MLP neurons of a small language model. Each row is named by its layer, matrix (gate and up: input weights; down: output weights) and neuron, and shows model dimensions 0-127. Each number is 128 + 32 x the weight over its row's rms, rounded and kept within 0 to 255. Numbers have three digits each. A neuron's up and down rows have the sign that makes its largest values positive.
A block is one neuron, or neurons of one layer that tend to fire together. After each block is what it responds to, as a language model described it from the Wikipedia text at the highest values.

L14.gate150:136074103110126073108177139077102093163076152136094173124093172108063149146167125140107167164120142142124115109126126065125122129108132114153159155147157117108109082109086146098134088101175169141106118171145231094151092116151112131123137139160145130127113100130136139156088108127187113159180164202051154121104092064107209121093122120101134165154064159077169097105155146136152108114176
L14.up150:132084135124131110145089142106137082136134112145100143076110128110121114102141143165147149140147119113153119152134109148085141107134108134093135169088078104118126134164098125132067096201214115167091153163150163214146109120136157185088082176081158084143090132153182089146125158141161059101113158100116111090135113093080144153161137094126136144117153080114098066180097138147138164150141
L14.down150:109066113116152112180090105142156094145155076126123133135121135085105099095107146126097186118183107054167130110149139087107166106137129095139125085098094107145131079150101127092128128106141155176142099135152161183129100175123123144095147115123101133178165191144177083119048168140105157117116135143138123115166130200154141143146121154174119179164111159105037129134106066159148125033192
L14.gate333:105121109098132135150163077095120109095096178142066073114094123139151114109131162097094121087106156095136170089126114128168094092159107197117085102090137124133138061158128083117174128076104143130092071160110125112123142154060138121180135154107067140124110201076132134173167127141127061163092076149101101187098078145091151130099124109146094114136145125103142152121079160134202192179107
L14.up333:137140157107057124118151093159133114134082146127083071113132157120081156092083108139040153127152099158094126164119061070073103133146127053119111095147108139122124060074186144108111104106122147207103119061143157127158118152152145108180132115125100137130131131093098170135165100202122188188167112132114144117102094143086180142054175156167102111144099109097112122131122168123132182110141
L14.down333:124145105086093119090132105138082109183112081118144158146097145088140134126119118102146137075150097121135178119103083197169132116101114196167170161141194083123129152112111172148059072141117201148138106129106105114139084112096150177151123184133133086132164195203149129095137068131110139160136143092120161134091143102151128129158121036065171113101124107102129143164171138071129107100168
L14.gate366:098085132109119187150173074147086114177098139157131168097192186101143117101148108163064168115165160173096190076130105162132130119146078110097124137167119116179130142169117147094183111141082142144116118172091177131171105139107207163158138137128104143176107127092118122123095122175130090130160123143171172238125130130133106090138108125118131165159113125117119095069157094193142110173104
L14.up366:117115142159118109189140140074185085140060128110084179129173180098102148134133186151133134111099128125036130150121112099150130137162146115116101163116102121075124130140125142152135124144133210094127162135139149107116136167155166139169143154068112183140081169143088121151153117120122165096105127189127092124134141157135124158151133125168149176087105154116127095147141150172077136169198
L14.down366:151190129134137129070159122082073161119100145127133131152102152140143105187120121162118132134154123146255135096142143147167109089141105093090164107099125137166130120117103102122087157115083154171073118102131170162181100103193112104118087142188133125043116158152171099143071152119153154157156127115105158121091096164146094159074132091069133120100159156123147117114066061126101085137097
L14.gate437:068092153097072164083081125131148133075126120138156131110092124144154185079124130102159174110115123173177123076114133159179148100104138122130130169127141086116111164091132095087114140120114064144156138123084154081106163105095105121133124073133104098046079081136139109079116123111169114137101103107087044171121182155136151160091162104135116128175096151156186078093126160115122097104219
L14.up437:173112145094153146081200134109123077121171179198119093165164153096117215076125101080098165165145158167104104075107147170158129138123143094147136134139119125170138103102160197134080185096133119077085178127101107123094150140171114189134090157112084154134155138083159139111131113143146123058096128128106181107179143179137050122114106114147096150161144108164070126105117148057153122125172
L14.down437:156191148127154072145136086136107128157156178062073135127102096065108123088103123085136073149107150117113142109141170133083148129172123127155114079135079164036116083138154161161087169106133163158091105070153109179104115147182133186091150151145114124165113103111146125093154091181087130145114128151113151152120197137054097137152108090095098142124140102119082104098129146070121161116090
Description: Verb after biographical subject

L11.gate445:156145158117201139082183113070113137087134105162118125118159081076158137134107115153152171104148121149137112133124156128134107097108108155059082152098164142113124130159152053131139068077140139103135142097122125091102091131135109124090139052181158120125108124117089103109132156139105131128159103120117133179112116147109117165113173143182106172097202124145206133143141091172180101138193
L11.up445:148129149144109103113138124129209105146181141145114151073161097108090112142083156114110139137180154127099111111112171111137170118092149177126153158077120145122109121143098135087113134130153117120163199149121135094176077173126125168116123105140115203084154108132135089118137167188147130143093099131136065104166182174175126135206155180104157109103138129150135115105099163156130150165086
L11.down445:114087124212158126126121101070145194149109141143140097133165183108129140131151110116137156172169167101106137154120155139125122141172085128114136063168107092133177077128146123160123115142125158151140110165095150055102157161076095167148139114097103119085114120151120124106106144137113189156172133089151147146112150127139145127115133097098135083143097104159137124089113150042131117106055
Description: Existential there, word-start fragments

L11.gate56:170097170128127100045143073146103163153148164114079125103106166093112158125164137136120072132105158191139159055123106101157133120060107153156132107146143149135171071146103126173176165106138100161091100132121100115093066128136128154115162091137142187138077140151080170091154101077095182061150128136120163089159130091152155104083070112090104132164069107131162212190165112164151100125147
L11.up56:144165137113121125106147105069133138163102119101117157150097115121123099075112129069178074127092080117150188112136151105163171145187069153100151168121119095092115191153188147083157147149113146090099059134050168121160110075137133062112127123161096195051126127195076162107119074119134152099141063100120118144150160144158139127101165086085131129125086124145172165124148136153115136133116
L11.down56:105128087135169064168124135178115111136198101130104156144117089104101119193133095086134176112161188068106093177209125139119182111089096150108140124096111106082108172148145173191094134155146151147145185108157094185136032101093137144182123146153137135133107116154152124164079102136095097142124121142148106167118191113144161049167113139153116175144213115093127113152122136132088157121147
Description: Modal verbs after subjects

L14.gate57:135054148118194155133166130116124111095132102109104120150200125162127142069144117120132168188153156102124126105133093168132160133201149128129105175128117104123101174168115085099162197130117132129122144063100115162100146165078131133130133088117103189095100112105104117082118136200112127091186078098160108167134094142157215095160136127133140063072062103129186154130115177122135117133064
L14.up57:095109082085139127135118094185094130090130113081069045099126151114141150131124117149132097138133128098082092158111170141218151159144144158173125098090130137104135145100164143092157103175104175169118182124100112146097077197116164116066103059082114166182082135131147161161165119141070093095132090082114096100184093135096149095143102104141100148114130116115070112104103113145124170136096
L14.down57:104112135122165176108085215140155085140195098127150163134101155134085105157198159120106167124150105147174167115083130176120121131144138125222164145136119105133135181121148099147172083150145157129122125121132111121078125132164123159151105124138148111029145087098167136103160115097139121125048102168109128169167080103116090167128113127157176058160174144175112127104127107219121128167137
L14.gate114:154136163127162123162143091083135141082108074152149164145182147122066167117059155143144122158083145102174157132154083116084103060105105093121120137084102090169121110115159154121047085121129175076144142130142143114097099084110147151177138104154094153160158074139112134205169182045116145126101118159197159090157146076112170188090141120086126159120105172116130180112125202095190113170127
L14.up114:110202168059157128138110076130113138091177049092133139094156158134170049142084065152092171137159127095138162143213169053048104176135115149133179133119111092103135168088101129145082130117126122151130143094126133058116139153097131180131135083099153121092096161158172195127096144109102148123104123133116142153140153100105101158108112122146153140086117179165119112124118125114174141107105
L14.down114:113127085122139145132084192086098093167110147129124112160129084130148106108087059187134167114126192143123136119118177151120164105135119103112099117112134099154152148137109068125088119155165136174158161141132090113144156114163121136138107155152136171076166195108093112131152080158160125109163101137152146176150073158140133136107171099121114120119165097092158106092162079070084170121090
L14.gate172:075097111117104127103128079169091162146091091147134113107193150110115109140130117147143091174090111151098125126190140094120136147103145102206069123122090166111157153100096097153115178078124176118138146140087096129090122128155204136088087150125153165106134154131104107097149162107138114165099138132130174143161141158150144146110097166152089101183176130132118132142082200160152190142136
L14.up172:137092136149205083097094148054153079085126120119055104106167090086092151139167131112116139085130180143157182105156108087117082126060133121097106118076189136139076106184188104105124102150149131159101154117106130088133142147103160150148090109111130109134148133102142120140112208121139134162136100095106158169064137106092176186125092102093161118107125161125132146103078135131106120144118
L14.down172:126138077157136147097140158118178115102160123186131147155108139130163110136131144123116109132111173124137163111156136151098103154125153177190111184127153129175150041181146089116116086103166132171110128167174173070100165143094093124109108127113115158091106136095062087074082154135130094128111150114094141155174135153139143136094101167101089098202151138072125194141131112085140064070165
L14.gate428:078120119150111185184155131119170128100152128213074088154164161068097129138086105123136139125070183112094135104150138138111142097199117131138055136069146106130204134122125124117132100151080136111103101153103134103117173055083158135140131152174175166164055106140088132134166119159083108098139105122140162168139162114105154143120101089084158158143095122121143101171133199153168114090144
L14.up428:133141047126147112125119081160131148066151081084093130126146043129101151147145129078102136144150163142080090153208115108052104185113078162181110103113141152060156167066094107099133100133135149128181119060128131143045159119119148144165116108160164166106129105141120101151194161150072150103116140151180083110095108146144104111138157146153130186139166195095110115165090123136178152122119
L14.down428:150098093131136174118153122165125051116167160160138118131148181084106140158083092127187158101127156150085168153106130139080162131132169149156153141053111122151133115137109118096074148092130120103095137081137136103066126065069168156138130152108145094177171101183112120136187147151098127143201190114087170157150099079147154106133121189086119110148135203133131074101153158121188151117110
Description: Comparative "more" and pronouns

L7.gate22:097176173171078100112151075141097127103134072138114085163109154088024100106100169155165138109123132089083144081108096119139128159109071146151135133150134165127139064069095175071080131120108099143141105144114185160108126060091176126076126109129113118089127143104121095100147103100132115099132132080054166191114161087099144145140146187181137187094087093103133157134100145118146114141135
L7.up22:094098083120123142176091114122102151095120112099125127114157142053133086163135155124103091171157139130115132111100113149180133086148119110103041154178125145172115083137143136149083101158120129162123102145178072203183088132152060096139148164145146149134139127135163107123118107145075155073178161054141142156127106158187122172200100103079138149095156145067152167186099154128159149116147
L7.down22:124100207136125166129116126156104155061153137158143135128113160213086151142145089102168116111156147196146176159111142119158143159114160126102122103124168160124128170118094172060116178189148172168136135107158138095123136104184125140119071124125135133184171136114165140150134119110107174108164161083113117153127150052087122064183155088104120109080096148129082213170082133120183173127149
L7.gate137:101095097101175175147102162057125104129108133135120099114084162160104110123093181117155126153146111138142140083094130130121148114143180165124077069086186121076125116114124195159132109144134151121098089109103111094027158096118079143166106144159105118141087099063091127133108138154143156145104136108119091197045198134081147115071122141143131130139144155124146095122124054100136080103127
L7.up137:127133110124134075153147171029086155123132184143129107166116096123153145130155132142130056183123144142112063141164108125128176106123170132129137113079124087104126071121151132148118091116133185108094176175111085086133165111143125162125147125149128100082123078157086113112101116100123085108115184161091122166114217126148108111091117153131053145099163122122173130142203122172102055190134
L7.down137:091094151153140095106122092157088165146119077108188190142170103147112143118104151098165124120128184105112127098151055154161083092033101121102094133170149132114154170148114176129162160141136168132145116142179167104124136165151075135155135101138133094160209126167118135131135117191199128130096097112167097191129129100111151100124130093126097147105124147090138173159100159165136152106122
L7.gate188:152097120144164147169118120150156096046108116154154082141095187199080118116122151127105162091074129107101124124088086086130086149128117175155138104115166185130119121133060120074156133147068129125124147055119096094079118047163137132151086184140085129126171127144145046105162104127112139127148098040105162145139093090127125103147099128135135147157100071140129110146156093112054133159119
L7.up188:089124104204123137168155104142150095053125133153135079132111184115097138220169139095162096093112142156122126135142135134147126183191095141176148126177100084099148106142117043105069117113104216130105127148130139141108115089151172101123109090105114110121190118153109129059150125110138109163079137124101187121111151117138108124113168101127102140110099139057175139161154154104108057111119
L7.down188:137101161126124176095147100084116202116164165111171103159123135075163118089169142122183178176164106073132128122132120148135153147102122140081085124125210147168149115155171145110095128173095123144102144093133169170115131192180110125032104129113118095087105125139052136111068155140134142124177130100130158152124131169125107158130091127136110149081141217083059165100161100125138177139171
L7.gate357:093160091114088074142128145115104105111091087142107126112101121168122060130084138171120158126161083090089212126169139130135116112087130139146146152167136065157157115099169127126105107112092157134147099092144130157151179069125126092068120129161109078148103111117104107121120082087125068153069045102115115154089155116191196151110126190106047162180125166150122092155086115075082106130142
L7.up357:134096203176141152108157141139142134143120097167133167177089176147064106119090083117161148171184089163160157136124147148136107138130144115106129110191076154164171131123139133113136138150092144149061097128087105113138110125109109110141127193108154215123104130168090136107185198104174083168105144079121092134169104107166077105132114135124150107077108100087161185153223099098132050122086
L7.down357:146187122122096121144151115113111142150150064154137118131144180161101121152150132170128167100136122133113083096087117082151132121172106086111060110085172113133124121125131056125145092092147122119155172079172162161125135148081157120090137088069102141151097119143156148114118175127185129182201130130139127182157092172140154119156049157158113128108122132135116134084246187132149155130100
Description: Modal verb completions

L14.gate14:100100114133133134138137091146120123134165106147104130062135065149110093038183116101109135080176122121143104163123114059152132111104066170158101112052111108200190132155181123154140118091129132127102138132131123087149151164077177103139084132079119157127148145185129110126124104162112105113126162159123092071100135102181126137145102165128119134187125075123089132108166139030126122092161
L14.up14:149121183159118113148117122125156098156189147139189210173109168115099106126137155072146144155118144199123104113131141132177067141148089124119125154121126117209135138102121156098083092167086169122136086109106093109132158131155082125066119091111161177133109109146168130138080114136119134072155079126072189141170118108145099098086146088128168145132106157175148192175105078063206096122165
L14.down14:121091164115091099117122137139079123048106109146119111199112103160175135158148169128167102168123138155136098098093116178135135111097116036110125149129125128053090112158098174117125155149104147134157094202171140184095112114130100068134160093143037171154106148085153144116123152112160140080175088102115130169118098155164059152148143118176131109113148130132138159115104119152172100117141
L14.gate108:064148125159192146186123186140139138119138136146121136139104102120188120137167136110164143096121154149082073127077117113153126171146126065143109108156115138117132166160156139095170068117113100234138115133137121093205138156148131103134076109091106163139179119058073129084117156128174093094117121101135148140088162170184088120086048140157148161120053104088124104141139136132101067152111
L14.up108:124200093132134137142130092116096185110166110123090159082168147158124135136119103160074134155125135105149132052119134120144129118120113138128026133136122162084164091176170120122125167148171090120170157130104115136104157114124080152187093097203170142070157126134129083143146156055124116143118140117123135089029141177138130156059108119165120166109191155126090142177100122126099111152132
L14.down108:137100133081096098126105139075141110198130151163125175094125112109105074122116101133133092080117107093119113111101122156130092155117063144134104124044114142209081095151102166104068137097094132134030160105154144121201107147175142103084108124102152079170137123138116074071115128134163157100136065133097147090174086088151180165163097109129170152129077080153103139125124130092143180134174
L14.gate286:099124164100101146107079094135100119168124087170136147127097141102092154058150135134155173135144114087106160071121077083148176188141062105136118133155084142120121089112173108080157050102129144193121096142110158119127107111070139192129122173108124110146176098085065066122165131149073095093144149110107156109089138137130142118141128112118140098142074106124135222097174119031112141107157
L14.up286:102139101121116078147115130106104129132108076176206087116118119125129072148135091179132157086114106180119184109115166080158174149068129131153084109057117134139128123136115158132184169093111133098103123160070137133104117152130139133123124116138098117150146090128126123103160137113102166140161104154056186133107087121139157167122132148159161115113142091059161111154136135129117105137126
L14.down286:139109140072121133119125100134114149179117086126110113105118168098084140076150118116160127094115156108101192041126166153139136161083074142122071134142118174140078122051178083096169086118088121106104116115080161153114113088081074182102082132118145149146139100116096093148203135098140095107182143137083128159120137121169120107162102121104164169147055134102143193075131115083151140130136
L14.gate401:132115113109121103173079109131174130096167110119046163121071168171098081133095124192192085106185182065159125136165132151143073118093151153128117090085149108141152179203168087153152185108181111080136145125079124132159099115150095105095090046099128153125126089103094133164161189115095155163108133106176156111115139114132146147116138144093129135125158152085145108115137186094136128202088
L14.up401:114136143094082079114157067132119152146144119158109169171113169179121100127110093130124116162101100110105163107112131178144162188142154118094097158114071136111195133195116113162107094110102130175165105116139149200155087088124191136144122163138164086084186086181104110104190169124100119110111124206118103111176068133109114111089161126110133120128078156126104074147154155124111114044143
L14.down401:123150165137083123123103162175128090180130154112158093107143109124096072147093171127109099118142085116076172118130152124094150183156114074099077149182093168129203205141137136120161182159117074150125080137123149118060139186077143102102134185118106122214180124147109171159148125148126115074167141100133073109129150138126143098134129094091157154141127136067103099109133125094188137082093
Description: Infinitive "to" before verbs

L7.gate113:085169094105097122131190139100133087152099106122106167069127148138126212128123191112127130172119104130135114090140101100126120123080114167061109081206155125126139116137154145122160118187141096103091044069144135150129112143093130177155126146101097152124122100130123146115117186115082123107142079102131068095126128061165144144136131097115130124181070128136143094076171106108160084123117
L7.up113:078122138066080175101181144130122126195114191141154101154140163147087133118159094186182139143185114109069054160133120122146188084133122200111097119088139156136137088122090130098083117113106175152095178153143123133177124121130125136133126126117181115117104162167183147111076147102065108147104092158144091091098079130109114117102158149176118116151107102130105084122101175126202113120128
L7.down113:087137137138096104100148086179117104150082152154127144130160134144077180135084067134144191151128088144135141124144089118113137083181152094117174115147139131163139163153155118120125135155167042125104140114169106102134201116131095113162121151098130094069112122138153099084162188074131115171142133110133136121188126135120089143112130170120161122139162176105175073121136140141204178124127
L7.gate180:114146102135183167158128135134128154118162117171178129137153182109160078073148099206106140190125140144146085083148106140135143106182107163135135169182060151126171115109139117148177126134135140123106092094145138156131077152146128130148134135118081094114070123145127141058121167136136150111179067129149104159163067100105151115129110159145065115172151150162091152107112119129127113092211
L7.up180:068085182087124138170174083116100134153082191162083186144121124128168099165115104148071151120116184108098131108163102082175101146085069146152142098176072095109143088116120153157108168209134129131140136136159120114144155083141116174188175157112102094120081120110159124147147157127142147122127149128125130134118137124183130127144118148129146156111072134181150077082096129155202179152091
L7.down180:116167105098109171104148132083137068113101153145108128113138131082166097160152106117112111117138119165144121104129150094119118159123129114133103182114162143068101096130158120148104145068127079090092113181149121110142184145099209151161086173142078150193127139136131139157140153044090134224192109116117104136123162167145114123174113147111087095206084111125083125134138099160154123066152
L7.gate365:120111179145128081109120080142127139150078167109108064119177127048136165163130129118153150101111143075163162146113103157140166153116098129184124172182128126092163144099142080102081155108172123122087119122139209135094121061083081158115125151181174170148088136089137156146154154160090135148121166105120147160084103071084138095098118127097078074169119126118100168121153116124163182112172
L7.up365:142140182162128151108177175142133179128128125142126143078130069065165136135134155081206128180149150149077093250135141149137160163166126151077113127160127143126159149068159098043109142140176145113126081173159146163126117120123159129098100115120160122159106196141167112145112141094189096178147148182132153146134118100070136116135094124139130163163171151125134173159135152148127139127130
L7.down365:123198136079106064115140121145163176103109145136112148152146117125153112123169094122122127165116076116122111132140129131087208107125154149146151142123092121176142118091140139228088129139095111133100126127173142153155195199102095116153170091146132098128144051110096224130163201090089140164105103134095136081141080201130179069152167107148115118160164141104114141121172159149115152114094
L7.gate405:111129121148098142174171150145131162143096092118169146117142124121130129068171134177090111115097189088130152087158105176112156109090122065147080115152057051138124141115077140139184099106137150161078092154125104164070129166101072099137134093133159126131149134161110117133178102118157188105127066143116088118140067167148159149111089091158120109156096132147127141088063173108097056087113
L7.up405:116092161127138207150116095121079110100123136134148122152109132074113149152170140108067116130175108124156087138140094076089158146095148102210104117132085067122143187106090128107131127130132112120132104170160132129090091145174127192111083109109140113126058119168118137133113229213158165079090134163110161082125168165124185130119147137125156111122117071153180140106137081118128124128126
L7.down405:160067104101092118103101179104083129127102188124155121106134145100126129128154114113033180116133098161136109236159165118156140154151137138138124133096152145196153125098172094141133149175175093143113180100158125126128159198186113150131113167120136068115145191145145124127100110142140090110123183063096144175149106171096160101088131149158116132104150134082141153102120090153136179067171
Description: Result and context nouns

L7.gate74:136073128069112097128165155113128139109255114114154149160098164107131114135116167173103172151103177118167084142146136104169133127182107115189151157090137130113163124145139115131128089156154158111124173161155072118152063127115089153107196155151180131137146184177120087133132170127064170123098146126176140165164127103157179164175110089123113178140152156160122161132123076158097086148152
L7.up74:039084161166114146151138161081181139144129098142145106146136095203122125149131162113128066129147109056059177114057170096102151126119105098119130113083141096137161113133074129070172154174135164090138130146074153086147101089094139086179106120094131154117136117082146174045103112094134142128137126082122090126105114094109198146139123140101051113058151177150142103107095134097102148077104
L7.down74:123125141113177133087100108091095104089120112192147130105136062174132093175100180175104075160128106113159188137106091074148108165133120079146109115112116132120181106093156144088143166146165164121138122137117146127119084159097154094161082124107165114113106199045114110121057147166147122110176090094125148153130137129162093118131125115084108155149171112124114116095074167084098129145148
L7.gate76:122084138172126093130127108116132182155127108152122071161172085154081100121095117118073093140183163096095089131157118151098119147100123109195214152140122123134109094155167084088137192104115089156120132170155112091123138102160107091119115182117092119202131136073148156131166138157167192134136100095156113117107089052146147129132105176144059121136143166142111148069185130157130119180153
L7.up76:101108065147151154193130109162143102103105160167115109145189157113152185113075129167099164161098108116114165159110095121151207142089176122101168136137171149175069125126153121115157142139124143087163091155123126111124203033134152140174086155195171126150112153114124134136141127147203103146138133121130169181077130106096167103139082123112110130193159120149131158105069070114176114117126
L7.down76:152125132119181078096143073116148067088172090111101156146114132171094169065124120094102162143156140176184163110128150112119186192074122128174110105158104108134111113150184121156103166153023139088113129104134145158116180119097118081140157093136101122172087099149046153177157102154186138163118145157133132174143102118140111088153117158186158129138193132106136100124159150152171117154155
L7.gate377:134115156151107062116093091061084097106056112175051116162132087175136137122156131128159163108078079114100099105125131126099105156132110182088059106152118156158124074108113129129158098137120109193141158128121129148095130147179130157142133162160140174111113152143098136089108167160150154091149064103168114159143120133127171081165134111131173096149078116172150067107140117090154151049147
L7.up377:150131130082118174148119135127169142136137119165106136138150129139137089155112126156163100117042096119182130166111081161177100103091164081106137142143156143195155112098154153117105178169176085183141154030105157149129113118122158122061089122136136099107113142118071122137064148181121182123132184088103130172147183175126171140126181113122163078124139119143114104117071133129125135138176
L7.down377:141128155180111125126093092075124086119111059160126095168176137136072123100220199099124142114071136164077147090134133149139132173150138117093149151162134127126107150121184142132104093180191132124109166148100153084156135137141144171142118101171154153208166158132136145103153191067108131129107098110088177185133107122095103098133070121153102081140130127127172119125177128061197164146128
L7.gate432:125116056097173115147121083108172146112143111128147092183168164142129161099108133169166142164112102040145172128165164122134161145142108093182122097173134143137140105117127102124132137112128091196112157090077108120104077101157190072155123040118193154106120163159106117118161141115142142130179062114146147125137169155115165132119137106141129115140156127065182103113089121149139158167158
L7.up432:110126132135171132125167141092107114189155135192108192135111127087097124122129131192128078085148116088070123094141154120115118114159041126086121133149131123093155099171167153132159131115158068175143137131136187143095129157116131157208134137127100119103080112150106093109064127104048133120146156073172152135164124146112149168101075186101095133168125161132152144124108124141124149116142
L7.down432:122074176125143177125065082125168153130153085149073150132152108168151097126067144101097161134126112121179191122123160173133115101123149060151094112086143054135120142148087092119068128071147134138115100083176101090088095123116130145081132170134154136110109072142163117144161166087160142127121079111129129146106142110139112165140118108130114104140147165112062141061094100166177136140128
Description: Fem in female/feminist